Part of a small language model's weights: 8 layers, width 384.
MLP neurons of a small language model. Each row is named by its layer, matrix (gate and up: input weights) and neuron, and shows model dimensions 256-383. Each number is 500 + 40 x the weight over its row's rms, rounded and kept within 0 to 999. Numbers have three digits each. A neuron's up and down rows have the sign that makes its largest values positive.
A block is one neuron, or neurons of one layer that tend to fire together. After each block is what it responds to, as a language model described it from the Wikipedia text at the highest values.

L5.gate155:486493540562529555534483449490473569534475567496520536504545489477483481499512489497531524480509453525598460531474549517466515456546502505561499498504495440602482536514458491498400471432496530472438482478473478502535520536536443515614458522540552446534490486534475476520487494490494487435517495492534555457497428522498478492473472526484496487497450526565481504490503484572475472502438
L5.up155:489461511465546497539541527495484561505494436550463459520516430521440508516478478521514534561512539512479489533559500469511557491457497517486489470450529434501550481515505495538557511480441454516472550553501512529438429419465541492522532522462508597539487447543520456527514554512574445538499446521494517471449511544418428398507443500452511466551521454407519476475489472435461518516546
L5.gate241:506514602496530570473475513438468527441623511495529564517613571490509469439498499578646529490541519532572551507538467536527468482575537510489506495475531469535458515544417482493505453510530538447458532494497547483469604510462572520506511504538553504539534481544505487495508510578508468469415471554499517443506506533478425473557523472595576464501511471460467507502473506478554493483512
L5.up241:477408517459473505504483455455510468520525477465548477515482502462504561519513507539572480505493516543378534590452491482508566485546483492521445446443494519459508442552544528515508437543524530509478460462459506502516497466430498485489495461494518452445577465456470408485455581526471465517496546523509511555497503509527487503476467511509420501506549538454496476442422530566464533458589
L5.gate460:557536564524434459508427495509480478483501412503458484571477489475553543521571540415502474505496568463602586529515512559540537461604497517491510441503540500558527479463455504508512535494534517487482501455489538463521568501378543524591483498480477505558492522469440554513515468489520536471454464476520572514486499598562500453584495487533524442491426545504492482473506534504522539544511
L5.up460:456525590523534525565494423520597529499439497579493471530491486460518532478523528550472493520544478484513536549596511519496444556497561445528471503472548473569478442487463503510519519490514416542487502509436492455528487524547558511449511474542553424435525406498558538520532563534478504394465479472528453444497481539524598536500454387494426466461489512573429513465434492468483455494563
L5.gate472:480547482504369513518516487542500483453528459501550519535529511572521471475516475495539502415443571453524559502542450507455487568552475463481474480457481434448553485523517494525501506456470475463553493464455539517511509615478574492496502445527503467529479451461461481441558479518617546590455414469493502463413489495541526482525427488470506515519426455425494452475505505507430487538480
L5.up472:471414481459500532472551478459498522429468498566481496465423550534524503513475448528520478457493508474514480496546472533470523492489540486579481534507490515501548432559515508571461555457454506535542529512461455566520461465375526540514512504446557544532591443404558497417519521611478508445567454536443476471439486497555537450508464532581542511523503534473514426536484466544496444563475
L5.gate690:466563545492515506524494475551503530488524504491506465532478504531558544468501413486569510563495556468539482474515557519458519581476504492401502506482459490522500485438489437476512421478510460491480440429508498560530518513423540594420580513454540532586506431473501498448554553505475512455592472476518513499518466536585475527561471402474439471492454522522517437509469555542405490471519
L5.up690:441549453505495463511511446516508394493478434522504517563482502480507491517556480470468425514490538449574565580520519565530474537450540579477515477496466515546562483509495453531465401495548507497519555492459425447528521561384548561498506560549499520552485501485433533439454555514482432499484471541446465427509412470595452511461468472512457466561470495446481555510484478504527450417470
L5.gate701:429491543507499531495463434546443534412525466523469519514471505450477515538495493436546460518498551460511519519579531506476561507548534512486422469486556434474555519453448514525454525472491505524545447448486462504567520485442499508498501544521550518472542565483440508537544523463467598446475476531524521447520488559530534498538510470580491452520394573475504491518475491473535510525489
L5.up701:464568517510548530468561429596554516449529453609503497441561524541452517500506519500514453558453547513492523504584518555479498526620477488547493510480454545487505505489435496428585491548444506528437474514526484454565573550520556591525537563446478516401492535494457529495463516577501512458465541465467461456490490482510563470531513493546479453544380502532509527537484514522551541533529
L5.gate705:493437557514483465516517596435511483429584512503481534431536516464475471494447456513502547472468556507483434462511454481514470510487566493533497540503517490489465477593485503490526429484540480502526578520486566476456564582402576493540509467473557482496423530520504483466509525528492486461517500457559493543498481529449480480530439473514434466462535492464442537519504470525506526473529
L5.up705:514479487509468453558476557413571486416562526524475485529506493459473470486443460503519553484499612485508443496513478508421530518503561433479545462492425507441536431563489491534570471487446479446517524459457546505473598583433574513521548539486582466507537467502501531446536490518517522538491505537551553458536450515423521480526455475541439475446472452436450452501491519515485512495497
L5.gate723:468564554434481467536463464452476569517526474442539538574521479443492532499511517414534488570514574470569457511519482468507497578464535528536515423451512467492467535583441528486533486435504536529474508501445485496601530480465511500573496530506541469495508520505450496507603491487513508446546536459481535528542455538552505518505440466521535432496527532529467517464513513516486405506501
L5.up723:519481589441491478503513500449492472449493549507556500507467529506470577525527513452544526519374464514493527504516477518455497554514442541600519495452507515465507523491460489454486476403550503568496515460486487529546512580475472533547429451498548513487503487526498547465493478491479556506563536477457458507509396472500538497581524561489525472536461464525453520529562529464515501508545
Word pieces and particles inside Spanish, Portuguese, French or Italian proper names, such as the "de" or "las" in place names and endings of first names (Eduard-o, Loren-zo, Dami-án).

L3.gate59:457514550515486517550565536427485509484489500510547480520492459546520428559479491497459528457519523473496487474522604552494466469431478538527559525513469456551592556446462519499514502504521424478454495495506525532560520506580470455419470457466419548491513529426442403504496538552477522504506516422556484457541458557479504555465439481529471463462455543496558525556444525522443493496531
L3.up59:455495536494541514510542471446540491501415515390469455444505386477560561447498464523462448476518483559496495533391473477465529523566512472492482499440469484555490502453510542574521442536536509552529519448497530592494424535460547538447478482507525488500517553598487454570460543536485454555521467428493473534544489488538489497456531508547530508554430463443547512573469503504482496476561
L3.gate149:483510566467508505541519527517497442453478579482505516541470461440496475445524483523510450513495552551549480545456533489473474542515507411448536455502561528434569474494482576487455506485556444518495468508456520572575481504517480544450488347513504470516537510474548445512476535511467491468541526486506492525531524540506458486467494544491459458568544509488475429552492542484460312502634
L3.up149:548499535478536595542574491477557539512497492461579443543516465532563534474483540524542504382557490520543500554536575557399531492494498533463524502483529505543559539513453533556496496540424568542513457503480470531547481460512525501500500431499471492519521541499430481610498533558497482490489555493486540516570482457530531473503490545504507475442584497509533433462540479463514479486508
L3.gate282:527505497535502466428481473523511438469460512525455492472510467525495466504528500498497504555519533471476488548492528522547524437433534508520535552498466499479549444530518507477520553538574480514479453493466571554525530556510545491458465433554572457529509512461500448477541547509545515493454528542493509512580489492519529495470461548509476450488554503561497517563444465497489451536512
L3.up282:515553497548536516480500593490477426445501549527421521453517516468541470532446542528486515469508575519523524504471470597517549525490576580538530500465547484514481392495579500521511524499550478499468417489502529552463513482547502532532443516558433500618535445472510529446524589564474515440446572437527512432576451492550519558510486489491492500574468520542543489507601516494511486564541
L3.gate353:529536491407518493509452487548513439506485481527493550484522502564478485425461518514456436478486503520504505475420552455513436478536558527513557491490477501543550550542531515518500484460507565464499551547476437462469489476545520539465494456486488539482519511412466499468660490598518473501464503507496526616541461511499492483471452516560440491516556533489488529573468469486486483457486
L3.up353:490477515508505467540461486447493490497493498522536539510462587477490501548484455445479458435462488522484409498537497545505479538502478513563559473533568484488548471485540522559458494472476510472464546538447509519542542502447496472479506508538525463425519500461556494473512447433463473433535467500508497429522405507534523516518510496513471499517561493427449531558501500546498515524476
L3.gate432:534513531539487483576466446440546473521495520504532435466507478484471509509468437499490520522483500535498542486456481507497509494602497507506465555500492523590538543557469568464522478527557530460501472500557504510434513472529488530486448479479502481525504464583490462538539467476552398510526472513536481510496628471550472460548499493469467512548484575488464442534569567483479492433460
L3.up432:507521536500543442521533454553582485495454450538517507519425486506498512431502520508439507521535465541504511537515477501490444481468510498565550539541427544567543526535439549460583481572492522499475493517481530571501452512593541537410452480529501448515485515576446480569545443515529457486516523442588587532512522488507491465584517523453522466415503552501499511459551508506527449447508
L3.gate446:528448500518494483509587479502571468478461353496474503515558467495447447540491574542479494452478555499496517537483532499513503478423489466501506485455547505411532518474490502498509433485544505483488478534484545524474501473422528536451516535449480526571481477451482555444559489472493493464466525446537558450505444492510540488470539508552470456531583470500427539536532539487507453510522
L3.up446:499433429506531555455511463516535455487523499471475484466479466549524457547499436541492559464540513490519572562523520489561575600486507532491475513497516494513458501473473493536518502513504511551551532516524487551579480417557581528495467470496470543504544431485447481526500555476478509516497500428474466504568524472526574558501563552513573461478498455488516486549525488444482407453495
L3.gate523:496475561449497445515547528458480539519471508509564543490463514436478498500538450452442545497478511529570475517550552477464519570529476501472444509488500506522507466491525439483467529449455480476526482475456559545552516487567507517529434440479510482599468502455525509386443516537524454424511520499483562458520504498501508491507526507520540460475493503514472498509512488498504496478499
L3.up523:530555442489571482543481528461518500503555565576448517493441469479465535457515489487537487495486493465441550404512580463506500487504457494527450553508494514525464532510612523495470490521511462466493535484466518442545584515506559473472448509499475553504484561591492439494449538427545513432515506497465499552528477519483455472448548497585553491466484507509490511482467488485588556530608
L3.gate739:507553549521523542458450532445562490464457553477503497528535495439457450479540491455520497457538519477484500503514529426537525493567483458521433576439492497470528504505480433563440474478496560500494448509476566492497549538540454463550487564520492494522529509466461496587504549507529454508526560503486516494539507496459512554473484467531515392519498463484521446494470551543465427432507
L3.up739:501560516522506583397573494479525566473530502579505522533567467493529444485464483501587579458520460501489534526455472447471547488546500503513498524469531494523478539500523424525439475518462481481538519567482505432452496492542510513476451490496446494554523501433421457555476534520536482547529559479533463504577381495471499489469445454602449477536503504515543439491479444541566450449537
Nouns, often place or administrative words after "the", that head an "of" phrase, such as City of New York, town of Kilmore, time of collision.

L5.gate54:580503556501495465487524387481543481513481526494439442487463499527561482561459547540440542482503570489536493528498476541515528465516491501480483593585454456532521467418535489468585440523480486567481501485543485516510483516545462503471516467521492553529501543524409474441500482473554541405505506466486465466504516564543501549513441497532474451520529608480547515525550514471417410492536
L5.up54:606518513535417458507492468476512509497496485450584505437556453485513544420483521471463549533514521477530543577556507554572400542485481484472518491477490503445469451572533485448587441477566503540507576498589512497498519545524463602538481421550454471527516516536525490467504537386580502528461497510470540484466487520501507559456488457524472448441486476499489566562542523530538459550446
L5.gate65:505528526497447533475539495464491459449537519516472522501476516414555498545483457479509522538530610535510468523508559494531541475555536446487431562470451470508509467518504470532479499454492489454455447413520458528550541535515515473484535522481561512524567490486477478435550521503551562499491467463510534507511544531540498498537443467487535497510498491480551430564458590507442492467524
L5.up65:494532584413513523446489535487494504448522501521471556564540585464474473537522401474509441459437608467527467515553494400465532502479548447460500533461495454482517431455478446535516515462504496435462482374518549477500556531490523533524505526461539495492514552461463530456523521547547513488526510454524496536516479531516478459517444433528555442549438454522524455558503590543420412522542
L5.gate163:534508540547454496490494504528492412482493487510408518509450477532507500487513531500442475534561505476545497468513555487530515518478550445474460466498437486504499507474521499538604632529543479476457478480446488498569484537491515478494510521531553470515510516503511445560545517495527480557415508545426618505589500534557572506554406470523534491499458570516494549528541491550526371536532
L5.up163:554450527494542526540471446500465506489506512491492544413519503532513477495514508517453555482524457491528462518488538549512423474481546462541474493501438476448506454462464508515535475483527493565572499528554519556542515497477552516478474470551435499564541441423533479512510519489464488526505549559449489459552500494492516611446532521542555502510505482502434523514468471418473591554488
L5.gate243:498438436491485520516469580543492494509468448555538524531488443534523464489446510513421515503481527500562455490470448484510538524545476496506524621575500503486470514435503461464496479509469560504525511499494524435428559477512418501536490520475482545496519540458457558456567481479509522516499491478503499477506459461512535503517493479536524443534475504472532595494522527496510458537486
L5.up243:479479489473440534490558597494496380440494499456549494498481498537480475437420539566540478516437499508469454526478534582478487490523524504557520512500462501447433482467479523517501483503538605448554474464471607475499614547472618479522458510523486455459536501501452468538479512435415494517459484460445596484495437481412479618462519541526490434509417474522462522536508525504515517491507
L5.gate328:499491541517441520474516459475487458450506524519488525500504517438538469518494468471475487504532600513520417550543547486508494474499555444499439528493466487504484467503514456516469497458495508430470428401508437505529524500488492499523552504469582500526562506476477500443561538502561531474473461455512512500518525541524514522529451450475542487522468473509610407575465617494422430483483
L5.up328:507555580399506501460489556514493507459538487526450569544519551463487472510534399487526477492440581493493501505469505423496568497542546437476484525481500461508529462462472474560488531446481481435430501392539540489514585561491572535512463524483529519503505546463464466435531535546529541497528517471533521548483504547530452426527445468550505459519473477512477501587479570575452452492549
L5.gate399:488570520513530487508540473451541496488472502511479495489520563555469466525494481540516560520482508439630524553471497543493498517565428537466504507500520455530465579453500466509548498472519482471445549478460389517513596520521500487510560434443500518468451439411493483512470551423518477490505503504496462480478417491453482511493546514528537543437433508506562529483509538533502464536484
L5.up399:455486554522557503486443579544535511472504514470448526521534471511484520520487537592457477424477509472520465492499525588498499456490537535445464472530506510548474548452458487472546460458450552495490483521520471447588494530447466464467537468489506512512473443477519540517520505402427488461591499477497557518450529458480507539445474546590462486404480466535394538558539505503482480496475
L5.gate614:513550494541447486518538503593480442516556570531509491461515476524476573442484460505478487476571489507500545513520517497486539508571467498483509613509485549487503392474509509518467368551521529530471503422558526571564505559546531485495524413545469531657625466471491545495510553510474536502491518500503515504499516493466532566536526540526530476461489483516499460552488526507471433454478
L5.up614:530502463555473511444533468485521486507523475538475503508583508497435463505514512502493541476446506497537509531521473539502502568507494554481520508445468442479423520449531527482559561543529520495459494511500476503522534481562485585567504502534500561466473483455520472536485516464522543488568488488490509492533550517498519490523508463470532509473455479565500443493489488479531519568445
L5.gate656:541485500501456535496509506434494522444496463515511559454436477539552479525467456549400529474475502451536472539477539620523410486441482483487511500485497492533498474560513517474491509500593520514540507471532508497479554525563522552492531484475534553542486460519515467461495475450489488497469454498489391560579482537518498541473456558550527453371543497517526476571514510575450440529434
L5.up656:458551557554522479544532442439482429557532529497603486535558482461450471573551497508510525467476520501466524516475544466446475507530510513551508527492408600401488552472552471409537447517478452453410476475555536549493482510566539513519508505508483507491522442467510500501494547500524490564545490468535469534444509489394506523526534506362506484487591517522567540512474516498490479488497
Inner subword pieces of rare proper names, often a name repeated from the title or earlier text, e.g. Sch·ij·ndel, Ta·ut·vilas, Max·us, 16·6·8.

L5.gate121:549530522444474557428523574511494474425573455444458523505641496524478517492475506477564499424530585549426486541543591465547562475539504518478490473503504541521551517486493476501475498440491423463481398454578508555564481402475465511475478469542441536486528505534476438472530522467534535501441542509517429540506440544554457516520488459494485438441494535567569446511474504483511499478501
L5.up121:570420530436528455393516562462543451482506470496480468500494431461503489538511440515471489449513487520408526483516498478521573456561525547452607467508487510453476518531533575458512430483573526460515486506454475533544543444468492476470514519497486534523565486493550476473477441475530560489446494502562467516507515517562440533444507509502526550474479448511512448579558487420499465554466
L5.gate161:481485475494459535463515487497474524485448502440520493540478564419556452505484468499496510523426557476461509479513525481494558439533501459503456538499501525462480511481559461515494513560479459504507383433521551492512456457454533504517510525470483500522496469507545488539483483494461515499535436504527457539502566565467544499435500484467470502523516480447487444544456553462487471434480
L5.up161:466465495519497432465439535508448430438551463417514527502493469529492503467463518472520580514520502541494514536499531567530460427552500560457511489437453459539464479493489517562459438570490490484508480510502507516545458455485512508477447509527514532540449400582559574465485474503481578504522480542481476534495466474507507520492488485499491522565494537456459465468473472525537561508475
L5.gate263:543491511423466510483516571472547485469579436500518419537477505486563566495480519499477516547501507451508440483558561471494532496544553453448488504450439485478486525490550514519472468531418538435539487517526579512536511535488452538537517494519590510509503473546493483526536528491514475442487534543508513555519438491492505497476506586502512516524464503518499466440510528536530513502448
L5.up263:524441499526539491513469554474433544451515494498509470511471484433527513571506420505593569541531463524514501505557433466472530478546480560446566502444488506475486490541464435475511494491501494540439512542546471518566463514455455476568508485480510482615502400492518486497441476531502498484508521528433528570592560471525471540417520534508473528497477466450452500449500503447448505519499
L5.gate268:476531540458463592499552540536486429482528518532481500551453548414560457527513452450516527490520504615575438534457499519559595486562521501560463487517494506498481497539517528606452512531477401471544475450523527558538524542531417522480510503468518529518551547499510427511534517502497525508513494541461532478510477452461488488453495520494483496499460550492509466445484529483504517453497
L5.up268:478563565517498493535531529462448477503471512436553574491405485462527527542554554504483534435478486479523518505508530567521488440459568453470525543475425492542473457535518440545407543493569417554477464542524491516553562560525497501503413530541480443492482524592514423506474423538509507530479479487473523451501503476531560541501508556456511502539521519502471435550517545539523434493467
L5.gate385:445471459494521511459547483465444455493617469546510537512518532527554485547466501472524476478534493429459389571531462457513494467609518529471522541480521499528503506500496488475432485487510531571508492435545488505577577536423498501502554466529529471550486499534549464524463541497522485411444556487460426478433466501560457489450516529466539474471509546498502434486518575542471496451498
L5.up385:484474546454486440509453461519440475505475477501546510558521542499499492483482530506507595481551513467451463484495554525495560456540487465486548527488455505484515530524396438471531541525470472483585490484535490545478500511483555458507490547548489484498490547508515463561413539500418464570407550489530507619495443546505495492541522502514438549537493529476532458484546484584503463514509
L5.gate568:505500473472495526521445503556537584479548487566506565498516482492554539540439454546482469421453491537455528500506430479474550516472526508390472461496523464530441443423522475552483468520484468531441511464489489469482518567470494550532550538473535510554476482500482472572512454454519497572576439501452507540477524507517473428542454488535497485522440535567481428447469561453548443480521
L5.up568:491549512507473499527520537571400514544516467557459550434494504451462486561485481495493501446427553470472517551486456513416523529532475466502507541486500486455511397504434444559437522545442563493490472483527502474529526527456546497456503505462506532556479475489454528557553499475501562493557520529475493499497511575567507467515471495555547468516413527508493542504520516436544486478525
L5.gate662:550506608522474562555512574504557551571510543426474490513517539536432451489446512449543423524508496456496563443430527499486508506498525464499464492502424576486524570459461478531419501453471482437496493483527478485540548502534520525434524470505530446533435447506412457426511486549475500512524499512549507538542563458509511536491570552447532523495540543472540522521539546468541482435519
L5.up662:523514535487425472564553398449534517520531551480495494473528532550506480505546467507522542483498484482530494468468539452473452518489487447501496521574485447506454558473481500463540591460517471493481558518614551526530516459541496517512456429532528469477480510511531439474552527527489565489532600534561501522565606551516447418497457559514429496452449516511472472499535538447520414492499
L5.gate665:470418458451502455512598467530496482558468480530529503493507512478512447568456464459542498529489517482415471539462498532500515477403552592530455474512502537492470466415508473531472444524470465531468449379531449492511579542461536484532550496458547484525495465540440480502512536488470520465500530525462465641539495516495517465502500549466543534531495496463552488497487612474450449525536
L5.up665:551437437481511518475519501513542521457467471474491447496471527537449530468454507507453512504533496501495546484559547563530563503556430501495569521480468469395530539471557614474498473441452546495593525501460497546558526534485473496586513493512530463575479485498538516425446508465537551505478444508476576531564510448508505564450521497536452504415568564477494460523524474525503495470484
Ordinal suffixes and ordinal words after "the" or a number, such as 20th century, 2nd, the first, the Third, the second round; also range links like "–", "to", "and" between years or numbers.

L4.gate45:465467554526511548426484475449525470456513487503492584479531526471535463520483458512597471530431523483521464518479605486551516450496480480510526487526451448464482542485586558520545511483440523411457484485484526462504569524449482492517550550525451493517557510496461523491521552473522439475553540454487438484584514491485438498567516515504521460499443520438544574507503509503500522506553
L4.up45:449440491500428507452509516576543484502497440499497590523518557476536515567535459503482402478509492539540503595490481494548497573433490449544572630499481529471575488491546510481464468530476519552476519485505459432514545518513550507522517514493441461480528510609441558392534481523543484466519483507521516433549410473478590501570562477569473516441483458472534520482484509555513483564516
Short vowel-ending syllable pieces deep inside multi-token words, mostly Romance-style personal and place names (Par-re-ira, Fer-ro, Battis-ta), sometimes common words (per-me-able).

L4.gate688:512516498469555518484460508460552499500504529460467499554458454547484440557530500491468512518480510470541537511531501558534504478496500472570536553508468466517471485475529547475565499498515508464456473497503477540501481535507500529475491550471547480553564501381522494541525544431533467484479538465404498460514553505540581476489520470493448512445496466528512539574467552549401459521554
L4.up688:441452518521464468471520508559511490506505536532512460516555463565507532495477553482487483518464502496483500498522544514485454520534554544456503443536466583494526531456530482578447436530500503523531493478520577466485526505524558522512460479543487445468518531467492402495518481520527570504476494408474504528548478485463543615488478459541468536442480483567481453480504504450448491530512
Word pieces partway through a name or phrase that already appeared earlier in the text, e.g. Gra in Graff, Ta in Tautvilas, Pur in Purdue, mezzo-s.

L4.gate438:511569469492528507489547460488502571589518484535461475559480471485520368464462481482507492445545516522504483466428457505492567511524518416404485458518491534483476490488534487453409458447497470431530446435507538545582526527470508535477475550462509476373491548505485484527560522475530511408514595485496443529525485461453470492476526468493525513466452557523497469517471534432504452447470
L4.up438:479501599518491496485498488445431481465479402505523539473493491508450523449500563583459472445444508523521472491477596521593478527604498517518577501489527468453465485501481610540482472520418497464497458536499523466527472467517451535490468496446483632497527484574519533490536467529537494463439461501498519517521537498495489514474401529511476452485488495525514486574518587480456508523492
Ordinals and nouns right after "the" or a possessive (first, second, last, birth, death, role), plus table pipes and coordinate digits.

L3.gate20:505494553526446590494457488428522507467530517481528504523511484493595510557502487481555547499440521479540525453546506445584529449475510502463488459492480552472489500526532558475464494486510483470508493445488475542567506459486471491573503503519527497486518461490517465407548536496644540472503566454532534520519474576440509508500510476486564490476485473417500472519424505571424485522505
L3.up20:542404547527469512518595471573537527513471530548426501516526468469493460534566526506595474609472472528530529496544525496604561510574485496462546454516537475464516454542540503464532486499497439516535460436486487517499524380563422499495505513415555530488551507469484487484514491468535445528566532533481560459487393596439502496510522570463476530482506464452420520528446468503504499568488
L3.gate109:453520526513471566455521479482460540464518505550440531479540547474514495451548543489577483486541514455490480484549464498523514539584616526456485522479436494512479545522519485514505411362543516450492496445464499499520555537427526503521496582565534517501442459550508567471514430488548474424447548474497465540635561578532524482561491537475487506481472509463485520486493522533505427523532
L3.up109:507476554493398507558513540482501509422507502502491479593513465426551498450507529487553497528451549523495549527471498477527492467541524509491522414509491492468504477511471526510548455489545434440457464528483508470601506512516614483496461527544544515558504485542530534513566481477460485417518446492499514613511480536520478454483510537592383568520421547484471576450492482498499407476630
L3.gate154:482498481486470569528575575464531533463563531570444563466477564430492488528473481471538516481496520534541471505439519465467456482610469464456456514453483498487445508492551528535511497426563479446482562540505540573565534517496548523520554429502543464518457531483478514481612481521510463444513511486529524459559521490461464478475442485541536556475462536519474489518487512527523526498489
L3.up154:506525557480513508449444442460453512472540486547502523496515556517531515543534482544438573490570509468566441550597538505552492451527541551503528547470505549511486510546536553568537542502502522495406482439459479488487507494542557561498502509528544462503469511556495458441481490494488573459442598495566493543527450476494494507519586444520492538485483541465426477518458521454516444486481
L3.gate180:468512530503487526499445481474449523492494510513491489509446513435476476456517463448475482532453565528558537462533465503507548404439595518493547463502524484495488522505461545490603503514555545456458533457475471459491539505429533555454543516466490476514470478557463546446520463469500509515472511511510466560523520529476495481556463492537482511509512553494484533546471554544518432458539
L3.up180:488490522516498530513530592446519470553486558547516483474465518522480455437511450553506433542522479433526503505532462455440477496430513484539437505561518517514455551572477520578491410498524574480575474502462520507507442510555469428543489484574416589470511550491444448537502458495495498472506576444510436497554575427530464522544468504488461453509463523507463544537515511520445518482513
L3.gate207:550492465532469520491445544486546521478525535560488541442429505459504467494484482423513524437497463484475612561503535475519547540461438506450515525461521559461574586492472457451483456510584495508556459499491477495481509469482536496538490465425502469502615509518585515476541435482542500476462501514543443454523474443485505471403507548575461592452467541530452421476499473559471468583528
L3.up207:511488542513546557483460478462442484426507484439430496566497474497495534496517538537500471506451534486493554506563559486502489439560505576462474491508542455473498549437446502497495454513551490512500547497536508451507538517493460511545489566486532479516507509578453483563546550544556544533466493562553544548549487537494452497564523495501530529533481582486555477484525459515450405518562
L3.gate517:436521547535435598534466526442504498509551530517541498543486516489472490539509483456445533517496584525513487514537545522468526505531476427444532511410518492491533435551528490546483527473474452439497473446497565499566496516521484511469512538545542523490503560532500529478554517506507489532500480498457518504592491539492541504568484503492499519525400489464451502510419530534508507569509
L3.up517:516474572513407488508454521456455545488542521573536564552454495504486488467504460485440532481514507472523494479497508523484521513469540397477524478560524533448481490508505523530570517528439560443511502484399529536495554490541441466478487505527493434507460581569484461506536466521534503470522513511498523501529493483462570436503528516549506535500501508510496552475420421558541504502486
L3.gate604:473510544531474501449525456490501467498466505513449537494582505509597469487521506409574505554443524471517484495480485483526435450567442491548499502454546461542422520508525513526560492524536396404484515515546560507537467448450474527506400541523514514476576455521414516520468514511554466522475507536578460561536511524519471535531488515530586498498499475427459529497527471480447510501529
L3.up604:486595425475510562517485493541464491492426535498394488557523464502577563460618492482485490458543514570537593509462516437562480498534461592464438475453512452555500471484505479461483398499590489475440534506463548462570474499500493528535500498546447520485556433494465508498521591461585522457491560522533464526504474506558503488563504530491481532507462531504503485502519535567541472550476
L3.gate641:483466471462520465507482503492512485478571504547485576533537503456558486526486542452531539495454525430553472464502511492463460510471527533465466496460556450520389572465465567539512546512528511464473513458529429523465487538473503459551540531515503500438493518541443556515517549525501508498476567499518517545527500566503504442493551454523630567485453461496544507535521540592526437430481
L3.up641:574503499563485425539525484502586505519483487530433491498544479480468523484529483460521511533489469487513452477438495453549510517502504542499514462487524492531520506557509573551534485539516443517450508520528512479507513500459440476494545531494585447539548509466515494529453477454495472452514516457428470471504494460502541463555484553495531599548504457464462561473532477499596497525573
Final vowel-ending syllable pieces of multi-token proper names, often Romance or Spanish, as in Alessand-ro, Eduard-o, More-no, Na-ra.